Weights of a small GPT-style language model, trained from scratch on English Wikipedia.
Size: 12 layers, width 576, 9 heads of 64, MLP 1536 SwiGLU, vocabulary 32768, 85.5M parameters.
Architecture: RMSNorm before each block, rotary positions, no biases in attention or MLP, untied embeddings.
MLP neurons of a small language model. Each row is named by its layer, matrix (gate and up: input weights) and neuron, and shows model dimensions 128-191. Each number is 50 + 10 x the weight over its row's rms, rounded and kept within 0 to 99. A neuron's up and down rows have the sign that makes its largest values positive.
A block is one neuron, or neurons of one layer that tend to fire together. After each block is what it responds to, as a language model described it from the Wikipedia text at the highest values.

L3.gate272:43 74 50 51 49 40 32 43 41 31 44 56 44 48 52 55 61 38 46 57 63 50 37 41 39 51 54 40 60 58 42 45 42 44 36 37 47 51 51 41 71 51 53 33 44 41 47 43 52 51 49 51 54 58 62 44 56 42 62 59 51 46 43 64
L3.up272:60 43 43 57 67 48 51 48 48 47 50 53 33 55 40 64 45 39 59 50 68 46 43 52 41 66 40 59 64 52 34 35 29 51 53 41 46 62 43 38 47 48 49 33 49 53 64 57 49 48 55 52 65 44 46 42 54 50 54 48 59 41 56 40
L3.gate1012:34 42 47 58 41 52 58 44 47 56 40 70 44 54 70 60 40 62 49 50 49 50 49 49 54 59 43 48 55 45 53 73 38 22 34 57 39 51 63 46 42 53 52 33 50 44 46 41 53 48 46 54 61 48 35 54 50 60 49 65 70 39 49 59
L3.up1012:50 60 57 48 41 54 53 39 35 55 47 54 42 52 51 55 62 57 64 40 45 55 58 61 34 55 63 27 59 34 52 70 35 38 53 60 47 49 69 48 38 52 63 48 60 45 55 41 60 28 51 53 57 58 51 25 56 68 41 67 46 57 55 59
L3.gate1303:46 45 59 43 37 43 46 32 52 50 54 44 38 82 53 45 47 47 66 47 34 57 58 68 54 40 70 45 53 48 49 83 42 38 64 68 36 46 50 63 44 55 46 29 63 46 47 35 42 54 40 52 43 52 46 46 39 60 42 65 52 47 68 52
L3.up1303:55 46 59 43 44 36 57 56 44 50 47 61 36 68 51 36 51 46 47 65 28 56 65 48 50 47 54 48 53 41 52 72 27 39 48 48 42 49 49 34 35 58 38 33 64 56 36 58 40 56 60 48 28 52 48 54 47 62 42 42 47 51 78 40
L3.gate1458:42 39 50 40 43 56 36 55 37 53 65 55 64 60 58 66 58 49 53 50 54 50 36 66 60 50 37 55 51 45 43 41 31 46 55 69 45 46 70 48 55 61 49 57 45 49 54 39 65 43 59 57 48 59 41 42 48 76 30 54 44 48 49 46
L3.up1458:72 64 51 43 40 33 43 41 45 43 48 38 49 67 70 55 62 51 40 53 36 46 43 60 46 40 63 36 59 45 55 51 39 40 57 38 54 40 56 46 57 66 46 39 49 51 61 45 27 24 50 59 37 41 64 20 58 55 53 66 33 51 60 40
Responds to: Adjectives modifying following nouns

L9.gate222:38 45 49 55 43 63 45 46 57 44 57 26 38 41 46 55 40 27 46 50 54 52 51 46 34 53 50 43 50 43 33 59 39 55 54 60 60 44 55 51 61 54 50 40 36 56 56 48 39 60 38 49 57 40 49 34 46 44 50 28 58 70 61 43
L9.up222:65 37 48 51 52 57 46 38 51 53 54 55 52 46 48 56 53 53 58 42 47 60 54 42 34 72 35 31 29 41 61 34 55 34 54 44 47 65 54 66 42 54 52 49 55 48 61 53 59 50 41 58 42 64 31 63 63 61 34 55 30 44 40 38
L9.gate538:50 31 80 58 66 43 43 42 47 40 49 49 40 53 52 66 33 43 52 43 42 46 54 59 52 27 49 38 39 27 42 55 49 56 54 46 41 48 45 44 41 30 40 49 50 46 48 54 48 51 54 64 45 63 43 37 37 51 39 30 38 45 48 59
L9.up538:39 58 41 46 53 64 58 58 48 58 43 55 63 39 53 62 38 58 63 60 50 62 51 41 46 64 51 62 52 44 47 51 59 40 47 44 60 73 41 50 47 51 49 32 45 42 50 53 52 54 57 31 57 43 56 49 55 38 47 50 51 49 58 47
L9.gate1082:40 29 45 38 44 65 43 51 55 66 53 40 42 71 40 67 49 41 49 67 44 65 35 60 52 46 46 35 53 45 67 56 44 55 52 54 37 47 66 54 44 56 39 34 42 52 47 49 61 45 44 42 49 40 62 55 69 34 36 49 27 44 64 55
L9.up1082:57 55 32 52 74 40 51 52 40 59 47 44 36 51 49 52 45 57 49 57 46 54 41 52 73 39 62 58 49 58 53 52 29 28 70 41 45 50 58 65 39 44 23 44 50 49 59 59 68 52 59 49 46 59 58 51 19 64 59 44 49 59 63 52
L9.gate1322:33 44 59 47 65 22 44 53 58 52 37 33 58 54 51 47 40 56 63 41 46 54 46 55 58 61 62 54 51 56 45 50 30 63 37 45 51 47 38 53 49 41 47 50 25 37 50 33 56 30 40 50 57 47 53 61 44 47 56 70 66 55 53 37
L9.up1322:40 63 42 67 56 43 22 49 37 62 51 56 50 36 48 48 56 31 71 51 44 41 44 56 30 60 57 65 48 49 54 72 30 49 33 50 59 56 26 47 71 48 59 55 33 55 37 54 60 43 55 44 47 59 51 49 71 64 44 50 55 57 80 60
Responds to: Predicate noun-phrase start

L9.gate15:48 49 47 54 40 58 53 39 44 60 62 49 48 43 59 61 40 37 48 59 46 55 43 58 59 78 52 43 40 53 36 38 23 47 41 62 38 36 26 65 49 64 57 30 59 70 51 53 39 40 44 68 78 31 60 57 70 46 29 44 46 34 71 51
L9.up15:48 56 34 31 64 66 59 36 61 48 60 56 50 39 48 53 63 55 63 54 59 61 65 53 61 61 53 56 42 43 40 44 57 70 32 48 31 70 38 42 57 37 44 49 49 60 38 59 45 31 51 48 36 62 57 47 40 65 56 34 67 44 49 43
L9.gate442:34 57 55 49 49 63 63 50 46 48 44 49 61 68 51 39 57 21 44 35 47 48 38 64 63 44 29 40 37 53 33 60 51 50 45 52 50 64 50 63 48 41 57 45 31 55 58 28 48 46 67 52 58 36 62 39 61 37 48 31 74 54 36 67
L9.up442:44 66 58 46 56 62 42 62 49 61 57 40 39 30 38 37 63 68 66 64 32 47 36 29 68 51 54 32 46 50 44 57 41 39 45 55 48 49 47 60 26 31 42 44 66 58 64 41 52 43 39 60 44 53 68 32 43 51 61 46 62 48 52 49
L9.gate544:76 41 49 32 48 48 40 40 50 47 49 35 55 52 45 69 46 56 47 66 42 48 54 50 43 53 50 50 58 41 45 61 46 54 55 56 23 34 45 47 48 62 60 46 54 35 50 39 66 48 68 58 49 45 57 47 70 43 22 46 49 45 67 48
L9.up544:49 45 42 57 44 57 41 37 52 51 44 42 62 53 51 48 35 68 48 68 52 48 46 65 60 38 53 51 47 35 48 52 58 47 65 40 47 49 50 62 57 49 52 41 55 52 41 38 72 55 49 47 58 62 41 53 64 41 55 35 59 34 66 47
L9.gate1502:60 39 56 50 69 73 74 48 44 56 53 55 57 40 53 30 42 34 38 37 50 36 42 57 42 44 44 53 71 30 41 51 46 47 48 47 58 43 42 51 49 40 56 54 40 52 53 70 63 55 47 39 47 54 37 37 54 54 28 58 65 44 56 50
L9.up1502:43 62 59 56 46 69 53 61 60 63 57 56 35 46 49 44 55 48 52 60 53 66 50 53 56 55 37 46 59 52 41 56 64 47 43 61 50 65 40 61 57 51 47 45 51 64 36 61 60 64 33 48 60 43 47 43 45 46 45 50 44 44 44 48
Responds to: Head noun of subject phrase

L9.gate1:59 37 59 55 59 43 59 35 46 65 48 40 55 42 33 53 42 55 65 43 61 60 40 44 41 44 48 48 46 49 67 39 52 50 52 37 61 47 73 64 59 66 51 55 49 59 53 36 54 49 61 55 47 53 58 38 57 52 57 58 56 31 50 59
L9.up1:51 56 40 42 46 58 54 40 46 55 48 55 49 52 50 46 33 62 68 52 69 49 29 53 45 53 51 57 58 52 49 44 65 61 47 54 59 47 43 68 40 66 39 70 51 52 37 50 42 72 60 76 35 57 49 61 54 52 33 66 58 39 51 48
L9.gate543:51 39 56 54 40 52 44 61 56 33 58 45 43 56 38 61 45 59 34 60 35 37 63 56 52 63 36 56 51 35 66 35 43 66 47 41 46 44 29 72 71 56 48 70 48 49 43 58 43 46 26 64 52 42 43 47 39 53 63 38 46 40 44 40
L9.up543:82 49 59 44 35 42 43 66 49 61 52 43 33 45 37 61 34 71 46 49 58 52 45 53 51 50 34 44 42 40 53 48 50 43 64 39 59 40 40 55 73 48 60 61 27 52 54 49 41 51 45 46 46 31 52 52 47 58 48 44 59 43 40 31
L9.gate737:60 56 41 32 41 30 72 76 50 64 60 37 46 41 42 61 45 59 53 53 56 50 52 43 42 59 44 33 58 68 61 55 49 64 58 37 59 60 51 55 38 61 52 72 33 56 40 31 52 37 45 56 34 47 57 60 50 64 54 53 43 42 63 54
L9.up737:53 62 45 37 57 18 74 60 54 66 54 58 59 52 48 50 63 68 42 52 55 31 51 54 38 70 39 43 43 67 56 41 54 60 65 38 39 51 59 46 46 53 40 62 50 39 44 36 59 40 48 55 45 50 51 63 46 59 48 40 48 52 62 43
L9.gate1500:64 54 36 54 50 48 57 58 60 52 47 60 49 44 46 51 54 41 62 58 45 59 52 35 45 38 50 51 53 55 61 66 34 45 48 43 56 55 42 54 56 44 59 50 59 57 64 48 43 58 53 53 62 34 41 43 44 62 29 49 43 42 54 46
L9.up1500:47 55 41 66 37 60 40 52 51 37 40 45 41 75 51 55 49 44 50 55 47 60 50 58 51 50 59 49 37 68 50 57 57 55 40 44 61 65 61 42 61 72 57 38 40 54 43 42 50 60 48 52 37 65 49 47 55 63 24 54 45 42 43 55
Responds to: Subject end before verb

L3.gate684:51 46 52 35 32 57 50 58 69 66 41 62 52 41 51 52 38 76 39 57 59 65 46 64 49 27 26 62 35 41 60 62 47 58 56 52 70 45 55 61 45 57 45 56 22 58 60 33 47 65 51 44 59 40 68 43 57 57 35 45 54 52 47 40
L3.up684:78 34 54 55 41 40 75 65 55 52 42 45 53 37 28 43 51 67 38 50 51 44 58 51 52 46 57 45 53 40 59 48 53 62 55 31 62 45 51 70 42 36 38 64 39 44 52 44 50 43 50 41 49 40 37 36 72 39 55 36 63 35 36 43
L3.gate856:46 66 54 52 49 53 39 56 65 59 65 40 46 67 43 51 45 39 62 65 45 48 48 54 56 53 54 56 45 41 49 50 43 57 40 48 80 55 54 64 51 44 34 59 49 46 60 51 57 46 53 48 48 37 56 44 40 57 37 60 45 45 57 47
L3.up856:65 45 57 55 29 51 62 37 47 62 41 61 45 53 45 31 54 68 74 50 56 39 45 49 36 47 38 38 50 58 47 56 39 60 61 59 33 55 42 46 63 50 38 51 45 64 35 47 56 43 31 52 49 52 49 51 62 52 65 44 45 36 62 53
L3.gate1285:49 44 43 47 47 62 53 52 43 46 64 64 63 56 28 44 49 48 38 54 56 38 35 53 52 65 62 64 48 51 33 49 46 50 66 52 70 38 59 52 46 50 74 56 21 48 38 49 55 52 30 45 35 52 60 64 56 40 44 28 52 65 44 49
L3.up1285:38 53 42 63 56 46 28 47 51 46 46 59 26 48 55 64 47 41 50 36 59 43 32 56 55 57 70 58 54 42 45 41 52 51 53 63 66 42 57 43 52 51 58 46 52 60 69 32 29 52 51 39 43 59 58 44 48 44 61 57 58 55 42 30
L3.gate1292:46 47 43 58 56 42 51 34 65 38 47 54 55 34 59 48 47 52 44 52 53 43 54 42 55 35 84 53 37 63 37 52 38 55 45 49 72 57 68 56 61 60 40 46 45 44 42 32 56 54 66 46 62 53 60 57 42 41 35 34 55 45 29 41
L3.up1292:52 51 50 58 56 39 41 52 64 56 52 33 56 50 60 67 55 62 50 37 48 37 48 69 60 50 42 45 60 30 60 69 52 54 53 39 42 58 50 56 26 60 46 51 74 72 46 68 53 52 48 42 64 45 31 78 48 45 57 53 68 37 63 55
Responds to: Word-final subword pieces

L8.gate795:72 43 56 52 45 43 36 41 45 59 66 48 50 32 46 63 54 58 48 57 62 52 63 33 51 49 35 63 35 64 50 72 45 35 57 53 49 56 41 52 53 60 53 46 40 49 42 31 60 35 45 52 53 37 33 57 49 61 44 39 48 48 47 26
L8.up795:58 40 64 32 56 55 51 54 58 43 35 58 42 37 52 56 68 56 47 66 54 56 44 44 52 44 50 51 45 58 59 44 43 49 45 47 53 47 55 52 37 36 50 49 44 51 29 48 43 37 58 60 52 42 47 31 51 39 49 35 42 65 50 31
Responds to: Before a person's occupation

L3.gate614:50 29 53 45 49 57 47 59 53 67 56 68 49 76 58 40 44 55 40 62 38 54 63 58 31 47 58 30 58 41 37 50 49 64 39 47 49 51 48 38 37 27 61 46 39 47 53 38 17 55 63 49 51 30 48 44 60 34 31 49 53 47 49 60
L3.up614:42 42 48 48 41 51 65 59 74 67 66 44 59 70 54 32 43 58 55 63 39 64 55 52 53 46 61 32 39 38 51 57 43 41 43 42 51 42 43 38 36 48 54 30 49 49 53 48 45 58 45 72 48 43 43 46 48 58 47 48 62 60 50 56
L3.gate616:42 53 34 48 56 59 41 47 50 24 56 51 41 52 33 43 57 46 57 57 53 75 57 58 67 53 67 59 50 43 42 34 43 62 45 54 48 50 50 48 57 51 59 53 51 52 59 56 58 52 63 53 38 72 49 48 46 56 17 49 71 65 40 39
L3.up616:38 52 38 49 53 44 67 51 42 72 50 60 56 44 50 48 53 38 56 50 57 47 49 53 33 43 63 39 41 57 53 50 33 41 36 48 34 35 47 55 60 48 32 43 50 45 48 45 65 35 50 50 44 65 40 56 58 42 35 42 59 41 52 44
L3.gate808:43 42 53 49 48 62 53 58 31 53 31 73 49 66 37 43 48 61 43 56 44 36 43 58 53 49 52 53 53 56 31 52 45 39 38 60 49 47 56 42 66 60 50 55 50 48 53 47 45 56 45 48 56 48 59 37 54 56 37 46 62 23 52 69
L3.up808:42 50 45 40 46 55 33 60 42 51 47 58 45 56 57 54 33 62 36 71 36 62 40 46 47 50 48 49 65 44 48 49 52 56 56 58 44 42 53 57 40 37 45 50 56 53 44 47 57 42 44 43 47 44 44 48 50 75 40 49 60 30 55 51
L3.gate1055:17 45 51 40 60 53 41 42 40 44 61 42 41 48 50 33 60 74 64 50 45 59 53 60 59 51 64 43 42 50 49 43 33 46 45 53 66 50 47 39 59 55 54 34 22 47 52 41 47 56 53 41 46 42 55 50 59 44 39 43 55 37 54 40
L3.up1055:46 50 67 52 47 55 46 53 45 57 80 43 44 46 51 39 47 43 63 38 50 50 64 41 58 41 39 28 22 48 40 30 44 52 56 32 22 53 33 41 54 43 44 57 34 47 58 49 30 57 58 50 49 39 39 53 35 62 38 59 52 41 55 42
Responds to: Abstract attitude/attention nouns

L3.gate111:49 57 58 62 36 36 46 41 37 40 36 60 54 66 51 61 54 37 55 42 28 47 56 35 58 69 64 34 57 46 53 40 43 50 43 55 48 53 53 72 48 37 45 58 70 48 75 56 56 64 40 47 39 45 43 51 60 54 39 49 38 47 72 48
L3.up111:61 31 65 49 54 45 48 77 35 63 50 48 60 44 48 48 58 28 55 57 52 44 63 31 43 79 67 49 41 48 55 46 53 51 64 34 59 44 47 61 60 53 44 47 48 44 57 60 46 52 52 50 33 56 46 57 63 48 55 26 49 41 48 47
L3.gate208:55 56 60 56 28 43 57 59 47 40 72 51 49 58 46 38 45 43 37 33 53 25 49 58 54 70 58 58 47 56 43 49 52 50 56 58 38 50 45 47 58 53 22 43 63 48 50 45 61 67 47 62 60 55 40 54 38 38 59 52 56 58 28 41
L3.up208:39 65 64 59 59 62 41 49 53 47 55 55 33 41 40 44 34 47 50 27 52 35 54 50 58 60 61 51 33 51 36 58 60 44 56 55 47 49 35 48 44 52 43 36 62 44 43 26 53 59 64 58 60 51 42 50 57 50 51 56 45 62 59 30
L3.gate282:74 49 31 42 46 39 53 59 50 33 54 48 48 51 45 74 45 43 46 44 71 46 64 39 51 67 61 59 46 46 61 46 58 76 49 30 41 42 56 37 50 41 53 48 69 63 37 43 44 45 40 60 50 50 56 65 53 55 55 65 32 46 48 60
L3.up282:49 39 31 59 43 57 51 52 39 63 45 45 62 59 45 52 56 56 63 42 36 46 48 53 38 50 44 39 61 60 60 51 52 48 47 51 48 52 34 54 42 56 40 38 53 59 42 46 47 59 40 64 42 51 42 60 31 44 57 77 35 42 49 53
L3.gate698:41 37 44 40 54 62 42 57 42 34 69 45 46 55 49 66 51 54 42 56 46 46 26 49 48 42 45 35 53 61 56 36 60 57 56 35 54 44 49 51 52 37 44 60 42 51 53 48 57 62 46 59 51 50 50 59 53 38 43 47 69 32 37 63
L3.up698:65 53 70 75 49 56 36 61 32 56 57 45 58 53 55 66 57 54 57 34 54 45 33 30 51 49 45 55 55 47 45 43 51 64 51 57 45 52 34 45 45 58 39 39 45 64 38 42 47 50 26 49 60 69 56 56 45 48 66 66 67 52 45 43
Responds to: Capital J word-starts

L3.gate71:51 38 55 48 59 33 48 55 41 64 48 40 52 64 49 43 60 29 45 46 59 39 41 63 45 34 41 47 61 46 51 52 33 29 47 63 73 51 40 69 52 67 38 53 42 65 81 51 44 64 61 57 33 34 36 37 48 44 60 56 51 63 54 55
L3.up71:46 43 52 44 52 44 53 46 54 61 58 57 55 64 70 43 76 55 64 68 62 41 49 77 33 59 39 64 36 44 64 51 45 60 50 58 28 35 30 44 64 38 36 28 36 52 38 54 61 48 59 59 58 46 48 47 64 49 50 30 37 25 44 55
L3.gate178:59 39 44 59 47 54 40 40 41 69 40 41 49 54 53 56 61 46 47 58 57 40 39 52 38 52 49 33 66 65 51 53 42 62 62 54 61 51 43 53 47 53 57 62 44 48 23 50 53 46 42 53 54 72 43 45 74 62 43 39 55 71 59 55
L3.up178:50 49 50 46 41 37 49 46 46 62 34 61 55 50 30 64 44 45 53 40 52 42 41 37 31 51 37 52 45 64 43 66 52 46 57 48 51 65 57 55 52 45 43 45 49 54 57 44 50 35 47 55 37 45 51 54 69 43 38 42 43 52 46 47
L3.gate695:41 41 49 63 50 53 29 53 22 36 54 27 56 42 74 52 69 33 42 38 33 46 46 49 56 35 47 45 41 51 48 59 52 52 41 40 83 57 49 46 54 59 50 55 43 31 49 45 46 63 39 56 62 30 55 58 52 45 48 40 48 58 45 43
L3.up695:41 45 72 47 50 57 43 52 60 48 46 63 43 53 48 38 55 67 34 55 65 53 58 41 64 58 46 51 63 55 43 50 65 44 57 61 65 76 54 64 57 55 53 41 47 28 72 50 46 53 51 42 55 53 54 47 53 51 41 54 66 59 52 62
L3.gate1084:39 53 63 50 51 40 44 41 49 58 43 53 41 61 53 73 45 47 57 36 50 39 31 45 65 46 35 58 40 50 41 38 55 42 47 62 52 46 45 41 50 53 37 49 45 59 53 32 61 50 53 42 52 55 46 49 44 64 43 51 42 57 36 51
L3.up1084:43 49 49 64 41 47 39 43 32 35 38 53 63 54 53 52 47 65 45 58 52 53 70 58 45 48 60 46 41 51 48 53 56 35 46 44 63 55 43 40 40 70 57 66 41 37 57 43 50 66 42 56 49 39 40 24 33 46 46 59 49 72 48 41
Responds to: Nationality and origin adjectives

L9.gate193:48 69 60 41 56 54 43 46 52 54 43 58 53 61 48 60 34 54 62 57 46 48 45 37 47 65 57 35 53 52 32 44 38 58 39 65 51 45 43 55 61 47 55 54 37 62 40 19 36 36 49 36 45 53 52 27 45 38 49 45 23 58 53 60
L9.up193:64 71 60 55 62 70 33 52 50 51 48 43 48 47 50 60 59 57 53 62 52 40 39 54 44 57 59 19 46 36 54 61 44 58 55 42 53 51 44 52 33 53 48 42 51 47 51 52 40 46 59 45 48 52 70 54 56 63 46 41 42 38 39 63
L9.gate776:43 69 40 49 43 44 48 46 63 69 43 55 59 49 48 62 48 35 65 61 54 43 50 53 43 53 58 48 64 74 48 37 57 50 41 55 59 62 47 42 51 52 60 49 30 60 30 44 58 48 49 37 42 50 51 50 35 41 60 52 36 60 40 36
L9.up776:57 66 41 46 50 55 52 41 46 51 71 60 36 42 49 47 36 31 43 50 60 61 30 38 37 59 43 40 59 37 53 55 50 46 61 48 49 35 45 52 61 48 51 57 32 45 75 51 74 55 59 46 46 62 53 48 42 37 42 48 47 55 54 52
L9.gate1065:51 51 66 52 34 61 45 52 48 38 72 49 30 32 54 46 52 63 62 59 52 56 51 55 49 60 45 38 48 47 53 31 48 31 46 44 40 42 48 59 49 55 48 55 50 68 60 31 39 48 31 52 60 44 43 53 56 43 54 49 55 41 44 30
L9.up1065:52 69 37 49 44 52 43 66 67 42 60 46 59 53 38 59 58 74 39 57 43 62 52 56 36 55 55 36 48 51 55 59 40 43 60 39 40 31 51 66 46 48 34 49 55 48 50 56 41 45 42 48 54 26 46 55 34 55 36 47 63 51 50 56
L9.gate1254:41 52 74 36 56 58 39 58 42 67 39 40 50 40 41 51 56 59 36 49 49 55 64 50 41 43 62 61 44 58 49 59 52 37 47 43 40 34 64 55 48 43 46 60 62 32 48 36 42 41 66 46 49 50 37 49 37 48 47 53 56 42 62 50
L9.up1254:47 43 43 37 42 51 33 56 51 68 53 67 61 45 54 59 60 61 61 48 58 46 39 56 43 51 56 45 37 45 35 39 44 49 47 52 33 39 53 57 54 49 42 67 52 38 53 61 54 51 39 56 54 47 45 49 37 55 41 57 51 53 49 48
Responds to: Capital initial letters

L9.gate86:53 53 71 54 51 52 29 38 63 42 52 40 44 44 41 55 40 36 49 47 41 50 53 44 34 40 53 38 44 48 44 29 55 63 36 35 52 52 57 55 55 43 60 55 47 46 55 57 60 34 33 54 51 39 56 55 42 70 58 54 49 57 61 36
L9.up86:61 44 36 51 47 49 45 60 57 59 39 52 29 45 59 56 48 37 48 49 49 62 68 47 49 73 55 50 40 56 45 47 31 52 49 28 75 49 17 51 55 54 44 49 49 69 51 59 48 44 61 54 52 50 41 70 42 48 75 42 47 48 44 54
L9.gate546:55 47 40 54 52 45 48 42 48 58 42 33 47 47 70 62 51 48 47 52 52 49 41 38 57 42 47 36 53 45 52 57 53 53 52 46 52 60 50 54 61 67 58 33 60 47 41 39 62 48 59 54 65 63 44 48 49 46 63 55 65 54 54 76
L9.up546:40 64 55 50 46 61 42 31 61 50 35 44 51 42 56 57 52 59 68 47 51 30 67 39 53 53 53 58 49 42 57 65 58 57 57 42 62 57 58 56 63 43 61 55 50 53 44 43 45 40 55 57 51 47 45 52 45 52 27 57 59 58 37 51
L9.gate1063:29 46 65 59 43 43 34 41 52 38 52 58 46 54 60 40 53 49 47 69 40 61 45 51 65 47 53 55 53 58 36 52 46 46 51 53 44 44 43 59 63 38 47 43 44 38 42 45 65 58 45 36 50 47 63 74 54 54 54 52 43 53 52 70
L9.up1063:36 45 44 45 50 41 50 55 47 58 53 52 55 39 54 59 28 23 38 62 46 68 57 63 53 41 63 53 45 49 66 64 23 52 41 53 80 48 50 36 49 58 35 33 50 54 54 43 42 47 53 39 73 47 44 47 53 65 39 40 49 45 41 59
L9.gate1250:48 45 57 48 43 34 47 60 41 43 51 51 43 41 60 47 51 58 45 67 56 46 48 46 42 65 54 63 50 28 63 63 43 58 69 43 31 37 55 57 57 44 70 45 59 47 56 48 34 31 28 53 41 64 46 67 36 64 36 34 47 50 31 41
L9.up1250:54 55 61 36 52 32 44 61 64 39 43 56 33 43 58 71 54 55 54 38 39 31 45 38 79 49 48 33 49 54 39 54 42 53 61 43 49 36 54 44 42 36 35 54 54 57 76 43 54 38 34 27 47 57 54 60 66 64 58 47 41 52 49 34
Responds to: Pre-noun determiner or modifier

L8.gate97:53 66 52 52 54 25 46 45 51 53 65 53 67 42 44 27 38 61 29 51 48 52 33 55 22 42 62 37 51 42 43 68 51 40 58 34 49 56 53 44 38 51 59 42 35 45 65 43 55 58 49 50 43 53 66 36 44 36 40 54 48 59 64 58
L8.up97:47 55 35 47 42 63 32 56 58 50 44 41 39 57 48 78 41 56 63 70 57 56 31 44 42 52 56 59 41 50 50 41 62 65 48 59 36 36 29 61 51 46 53 55 46 59 54 62 38 42 45 57 47 55 63 50 64 47 43 60 40 50 44 48
Responds to: Start of surname or initial

L8.gate1016:38 48 48 42 58 44 53 47 48 58 70 59 53 69 54 56 54 56 52 52 46 46 39 49 34 42 44 37 49 43 49 59 57 44 51 66 52 52 48 46 43 59 50 52 50 61 35 56 39 46 52 51 59 54 52 48 42 63 38 51 54 48 55 65
L8.up1016:61 73 52 52 50 52 58 57 46 38 72 55 56 58 45 39 56 44 58 67 50 66 46 67 47 52 45 43 47 48 52 39 56 52 50 52 68 40 54 52 35 58 54 58 46 64 45 47 37 49 39 40 40 50 59 60 62 40 41 51 46 48 58 53
Responds to: Repeated surname mentions

L8.gate1245:57 59 49 46 60 55 50 30 71 60 43 51 40 44 51 43 49 47 48 57 67 64 69 47 51 46 80 56 45 61 30 62 66 59 63 54 68 56 35 48 53 35 47 57 53 60 46 42 56 43 64 33 60 49 50 56 44 70 65 56 51 57 51 40
L8.up1245:55 71 45 42 35 50 45 58 46 40 58 67 56 45 51 47 51 40 42 64 52 45 50 64 28 64 75 58 60 43 42 57 46 47 59 57 50 44 53 47 65 66 52 68 64 49 38 64 60 35 23 47 33 63 41 44 38 47 61 60 52 56 52 52
Responds to: Determiners opening noun phrases

L8.gate497:41 52 60 40 60 36 43 55 63 51 41 43 47 46 44 39 54 72 50 81 43 40 47 43 59 68 39 44 70 65 43 56 37 49 42 44 48 43 49 56 43 36 56 44 39 49 57 48 41 63 55 55 42 55 51 61 41 60 48 44 62 54 53 57
L8.up497:24 45 46 50 47 35 34 56 41 41 48 42 57 46 51 37 45 46 46 57 55 49 47 63 79 51 55 37 50 64 42 58 56 59 42 48 47 51 40 32 41 37 63 40 44 47 61 64 47 53 43 56 48 51 53 65 61 56 62 31 75 39 68 71
Responds to: Conflict and concern nouns